{
  "n_layer": 11,
  "head_dim": 64,
  "rope_fraction": 1.0,
  "attn_scale": 0.125,
  "init": "normal",
  "lr_head": 0.00508,
  "batch_tokens": 65536
}
MLP neurons of a small language model. Each row is named by its layer, matrix (gate and up: input weights; down: output weights) and neuron, and shows model dimensions 96-287. Each number is 500 + 50 x the weight over its row's rms, rounded and kept within 0 to 999. Numbers have three digits each. A neuron's up and down rows have the sign that makes its largest values positive.
After each neuron's rows, "fires after" lists the tokens most often just before its 100 highest values on Wikipedia text that the model never trained on.

L2.gate637:470566467456454551352523460495536493541423495441529446500583467467512522498506576482467445516619578449423455517412459556547488515422509515556526501483566492495493430414521462583539430497521542553463438522490634406558523460609519502511488436447479504478530447495486524544534418403484521518495490476517541397493493455488565560436432559459514570475443469496558430515516499454396559524456596439486523486440510510482477466530448452515449429516551549442551525581504565493552376560363517434446437511549477573468508539495518541570492508468558511469505519444552554483483496381475502493
L2.up637:519497476578591440405411511448393469547499504486497504513480465389494523398444373486513447498607593491489511513511488515528445496401568502614528426502534477453474502535495464586524452503443556503496491493484461458539538530504492526549379492608475460557555524465472526452476496527526468525523518522478532466480493550448594514496454577443482570473564460506513526529495523525483525500534523508560498510533629512485460488541541474479552501497350435509500560497538451561474470473474395522492568463518532517511489501468587480557449510538518572456467355570583540577487531477497503488
L2.down637:427490496500489531437515483579486506566478501384529499496451473501490579471511438514448543485590531521504520555538502514521459549428434536542438469576585509598467456560448500492503522546456469569519464464443510441450603419475487490476448426520547513524474467467518448537518415511497472444580519520679540521494514551467601511495541409413491535524482502549503427494502415508516582469449457466474427600512453544551461489510501469485572458435483506498511508486569492506453507459442509433582525500460443544424480483311587583365534572464480520451504434497615441448452546458521611455
fires after: "=", "\n\n", "\n"

L7.gate1038:626516439466556539515472468495466486515434416644528531480479473463532491499418536570588453491459568490463519464498579474540483601463514465541561523543541473429441532458521561494597412398419539501502565548569516513458491522497546591541480482541471449468477494539477575515507472438556543502567400527498445537502482623535503422484534614463514556418493446483497454551519627485488488477470439494501493503513544533549536527530523457505532514426492465422542548467512455415499484543560491616495511552434585422483508506502496464416551424579495525507604519562497577535536497474529443482
L7.up1038:474449419444442538507468481493584473558453443463558518475507517571431412481489503517494515564484571518537490585577583494502512458583511466548435524505485527541451432480562516475412472506500511455521553586463469524523557433497405496430488498416482482569494463584597534491510490556524508456564394504467537533471509513442456464503468467479520534445584462460524422534624453497486461576466507492489518508478393518496503454504520425539516469579603472559570434484467495421598550465401483531509509469518536472504469544509455624377471569521501430559485520505426514603468482549454480472
L7.down1038:637527522522488509612503517519532500511509533560451514474451480529526502479538553534501491553503481548568526518458495511491524577468614569512503548552476574567414459540532451460405524429512470477531490499574514462445501493467532484494445452476588529550462469534512556457486617498441462520487460483406512440566548532583472454572506449442445568479513473402536535441462475443543532491428404495479388562481485488485472524526531435510652565523482536550530520524554408489550525567540483560470599523441524470479578484549438514468452529519471496498462467497502553528408476524613505438
fires after: " the", "The"

L8.gate917:537559523495545496553502460503495500528589472605508469492497453500434472473392511495464499510673541467469481546487501466544519486456537479478465509522513543461475591489506510503461572439472544533585497471471554521547525485518491519516462464483563450453493528561479526446524428394502555487520553464558562511471530547480574516518544548509517452524519507543452515502586531429629367516550567498486496485534525599582463403481572388536517474437481544557536493541399467542561533349460501455456585547485518543561529482408438499512446499523502424653499538554532430495515540498434562407
L8.up917:533512492498504440507505494430529479564586493487477510513552530523486528516447539502525494419520423519397566587420449465508542503461479502489482511587564532502512542476485494422491493477547564508585501528495423504487457462493567520541613476481481452487609523629532521467519367476545511416539489569531473564550394480568493577492507441425439578450493557563502629554581574478536512443476468450535508473561503470407494422537603476497497486479543525433550487456530488556489490453479505454535484572536542551570506512388391560534538415454346557413597459405488440538361503504474458468
L8.down917:441431493501553481553480462499553536476546512530499505478443538518569445502351507456494561542622558481479480487525478452559554609434506422457435533428500479552483433495538533515622594419452425428508429536390515524560531408581485530501475480528518427525535456456573557427498486409543509511517464520576386574551518539506579507494514467560511490557422441452432529460489523394562444492587454510498550491568521516493582348505529500507550499502531566419477481431448525533456594519461458572419501470546381532456508524417442527455475482503497516528446506446487457461461576468462509459
fires after: " the", " The", "-", "oc", " Duc"

L8.gate403:518515481433448451458482470530535436507512502591500497448521435577466516489442574570543507487527623490567605519566558541455471555505427510549550507500576452546417495468574562527524521392387520429565492507537505494559500408474516597543503493411466481567484465475434541433534583500602520452585459556529463563501453580508525466419523424547505477484569480484542509551566578424544558508509483482502425415486586551526527560395511496523550474527447443487580569557424502466547561572506495569529506501459485577493549568534425470498490474551537516515506517458455552626532399469530521532
L8.up403:598527535479418454553523535490463421586500487422426411446429541540505480557417455510587563513489557538595517559540606535455465477459463524559571529515552498476521511484631510536520489461445458487524542543556490596601441454454531501520556523419501462520517405468531493503493604450588450399503506493464458550479515537534415582481546482488412548480427437476443471510475564460550414556573457415512467435523505571592457430432512506460509483537434454498581539456458581416519550520458474493455548577488572541553551504467439509499531489520502539477489517457514507586575413594533454446
L8.down403:520478503468482450522429474530498554511525470509474447472551403485536448558552468518479451505510520495511464491540526541484463531501535576545481476556450518618454506593458545574487539513494497415530469523493556463479482518528502491508441516555475574490549502484405521532539471544543384482480513525533494540476504560534478512517484480453538459546500566407455504575481439410456565490516424504415392468508553515420471453611539474529495588542481453445457411531558520559545544441529502486535527510421428544520466392558523490453397486473633486508524478500432514549424513466551603484
fires after: " the", " The", "'"

L7.gate793:543528454485588585499508484488446587519498377447481417566507494429489538468424476576536487581492518555446550494618523464506443402529432532606490464528524479465503462538509522352562587519503474482514437434577559529595587460545557463489452549528466466477584458543501541467517549460440578491526521520548557638513515409483564465462507560477509562451512532566496523518453541479467582526514435559482404550563463472420470407462500545584515517475432596484474485511532419516504390517494329487493541510533486538465435507480455549435434455411442519434530462543437525433543511544493450483
L7.up793:522531514483550533527473482506488522525422516470561499527511448457542473580525474497532497544443566525469640501537509548496520523466470531458488552522465439483489468526450480404610584453529457476527434519527449454539523579555516527443430490451442477490529540550458547499559526467516586517550465443468524481580503461556488363409473525533616470477537494473461505459590482441427450485485529501454532498534458561489499484529420399485538435495463464498502546490455476483445481473502538518400432387485491460487499515516440546521483557471596516442490448465455481443483529523598576430
L7.down793:505544446546506501531522513443499572526427470521516477531486496513472563504489499479556476550487454484521466506521548517574434451526552519502561517524447433472467541421482372442532520526564520489540422453563470477561484459473465464487460456466534485474578531566533533477517465445517501519512507517690379567570448403505523458511499487497518464443426446481478474560565507569477560513602551589484491453535433575562495512463547424506522473521576503536459525414467423550458510421487465383452483479490532541496586545433508569442469582463414513479596445506686500472509472514537495468
fires after: "=", ".", "\n"

L4.gate157:528535466503532460474514449580563415437573399534572543484557463535490495588438465546486482544536487502412464514420518485519589487512474504545500569556511486410437498516565564480494555459576526474482450507484557484502451425466467457478453499422538561443469393507450505497524456520584499483506528507525446501511440481537497498459452426491473602438553495568454561450531505476472426421558544458528510521484433553518472444386495521536440534484538571515514540485442484499497493489461496421548448523501491490428603555438460475491540543465548468546439463529530581555512517537483550550
L4.up157:503484455461420395411442438435565545604545458415622582450519497486464549611506503514534517489469513520497423448488538545542377498472554470498498449454494562531508503476546460529473440520526524499481429451468567524475511468553508562539610546436508475519492403537484532497580534446486470314514450514551510536399476499569471520461425516519490607495526487462455437423576459496581488553477448520446508469509405406548462516461565432488529562506556555500542507545501509521551381634522500423498500564487514474531584559501517494434539481551490503496531543477558469533471525477568530503
L4.down157:531504514571456407474522540342605485479477455421439573407506480503597506552479499522429521572544525465523509460495596486458460460419505561562537505526452490538497478521551539518489507537469489564502542549506563503385523472459506512486544475508578515453423534484506495470563487534510392419543471494522452559505476456562500567498444490550498446563553569440408437429494503480557485452526546479567490394547441483587557513472500462534424567510573552463533522514554492517597489561470432493540517559512536482489507569518481612514557493561488542451479588477552521577444410486559609428
fires after: " the", " The", "The", " and", "'"

L2.gate292:460451367475545474428486534497521518474488558472463494432528546459475527521500504530521435521378591404529434389409527516636458561484539556445494413482451543492472518470591466574471601476504433532465442453605495517445503511402547446553460505465485494458490439445587521447492433473516459526491458557563477533459532429502516542531487491525584523418488509495551536509463546423482494528563386469484507518577508545552477438482526522634468513526531559444484547500536631516429454527479557535455479379583404382484483467469462499468507513469496490516461518575471528572528468522476476456
L2.up292:494531565475530470523512519512374486500508518527490481519515450497420421569466563464466471625491540513495521573489487451535431499505540602525501538493546537469528466462543389479378528571508499466535456522542451624584441452482544494471479448536494457472508479561513543535542489535495460426494491510434422494511508501485534549507524537539463485487636480465415480548463475564552516517473508486538462491495463480587453544548547472558540444414570463540499503468539554566590508581498482601520496483528487524476604509449550488465530530440478502573532483601544567424526543537463561506
L2.down292:535619486477484326535570483539515555491500519535477430478581478547508494660524471509469499531502446415518472494466529444509517563511482609462482449480401515533566557461567468482533619549495515496533589586555501486477541481542438526540544504516535498449483514506600457517457404520438518479452495544406474476449545484492540519463500531476538490489598550492503555385572558447508541575434557537502508548513465580533542423583455447515421504467507578388532485501489517530534468551533498520517483428493493386538430495499527439498519395528547598499496480547556527478529408505598537533
fires after: " and", " the"

L2.gate920:483565475471486510438583451397481604517525537475525463530545568374491451465521423409486467443465512481434561561501436452559413446469549496497497472457602490546570450407444482501541521553506472527525491481436552493542562546527526531527569479543606570499544461546465444478447415406483451499540514479514660417580468538493514499438482536558473547471545552488558510489437618476546541599502497580443470571494475531535473462507554469444573511580444524443526417530481476458550518528500495518394486426484557497474554505556496496479542448431577525465532479466514477427490519382443552512
L2.up920:446467516497533501587566542516506517545539581378511469505448491414538428480460463496594479553562532489495606445534497500609565397467481487503579533514501490405477547510512452549465520452499423491470493491441520539515515473554565440505500489498497476485536488497466503404517486528505471484562428437533511536548531533467452539523456513627446474550474516513534648501431490418513497510562549503438490506575451482527503482571470420505537543471530479568503489510552528530632529571533431538447371477527542463537598486618530475435549419488561451580517461438527441435508448424475495521
L2.down920:447564533608560489538523447591499471567471518451533525431510452506574430374461534480441467471576421553515578514472470526456519543510450444540592396570592468411502580544499451434532604487512411534510464432582581426537500375493560470454421443581500519399453425502516514491511401544445474399428460534524447450591500493544505443504525542627455462469503413458516512592466464469563483399556497501496413558517434484492522516527549440497602553560512535539449443487531565519529436448511506577438452513562493464509536479468524571449569518468530456518539467487519445449566455506437518506
fires after: "=", "\n\n", "\n"

L4.gate439:483505479427490490398551536464535503486499458501436481450479601547488535533509515503501461480465464436504421488430358447491492538490598500480462485509532544538600421531416428469471498504552524517551538509562504464471485432498517563444419445575525453458480499522515393538581594521538441537544361485523488568483413493470436407495449487592467520417433521493558542477514575541512491516536525548574494509585658567537568442484516526529600426561589557500502413384473560530477486532452516436463432437560464598428530431408540487432474580532582434458469489533556509459556498438614404440
L4.up439:616485486548527425538484515592474547507547624416474577494432516479529397481456623494604453460566513573463599517427418470570556476518504599597468471449449519445529558478427482576512515484489470476385463460423571544489510570554474455449475579487489478562493518517514535517530448520544475505531422468527454540562534499565490465503480580512429470605545527565521574489479413522499499471500463530448477494532510481492561478500371502587421463519449428601479496627531468447527461518552501556407411475491474552474529531468509495446493477511492502478427448462489517471460604520485509566
L4.down439:434525491549559491467469383566463568523472476524419524532453493452411486529555521438520541527489519512459495622637534483514530523518401487549448516541432444610384505641610534446544568510537473447571507496534514557528529430410436450485468481490511478549511472543514548466530501389548464482560515457610562526521461543497480480498561460503442489572505532469521514506485493473495477544490525522498527660456487486473491532523480526480495489439417522508525490499529500526414559536476584602504485425584464470528494492500503468582511543481502519477383497420494549502494543436434496626
fires after: "=", " =", "\n"

L2.gate97:510545587437466492518452546527543447538606448515568467439557522495476401565425552540487401447552463555568423458510534531504513487449487539425548487609490540416463503502591536490503509518531588582538481480527475478466430487482515565524519496467502464507503543537504430456486506447578463500511503522538513416496446441566476448496587526493469361496564420554502535495533497530441483555550536547519531437491447467461446503480574500597528571416489453406481526462560430544455524439534505494540474527569535485502567489580534481507469506556504442498470396523564523453410495655484511490
L2.up97:480545533480502431427487513461479427559482466398512420525560558582483454573414553451549441409507508460461514587533455476460459494555568460546501549607498482519535467478586373467421617469527607467457463507533595497478504531488482622545396541496436385468481561429401430465511469506495517454545540411493533525492527546512504496610558518541429479458573376543494517536464614527466495519512515467549495469546497501484504482546614496476508535552532499545531488514438460509544469560561588575476500483525465576554555491479511559506551342482532442535501503594540567491541525478494518515
L2.down97:444604526453526451442476530414447474531388546450484491472538527515541461556424481534477481499494571443432433598465425470519457489488485449613470560545520435504496490482561375499474518479409589537424541505479474481535441587596457597579467447442486438500467469576394475493504500509511459556521514545518523456396518502582539588477483570554472553512556500590428506546490524414478441503577487456528517533520492546495478429467465511502497468572365511552528536545519445487584502492469460568469455456560431539552465504528500578496565463571522552437484512525535524559521446529509499593
fires after: " the", " Label", " po", "The", " |", " The"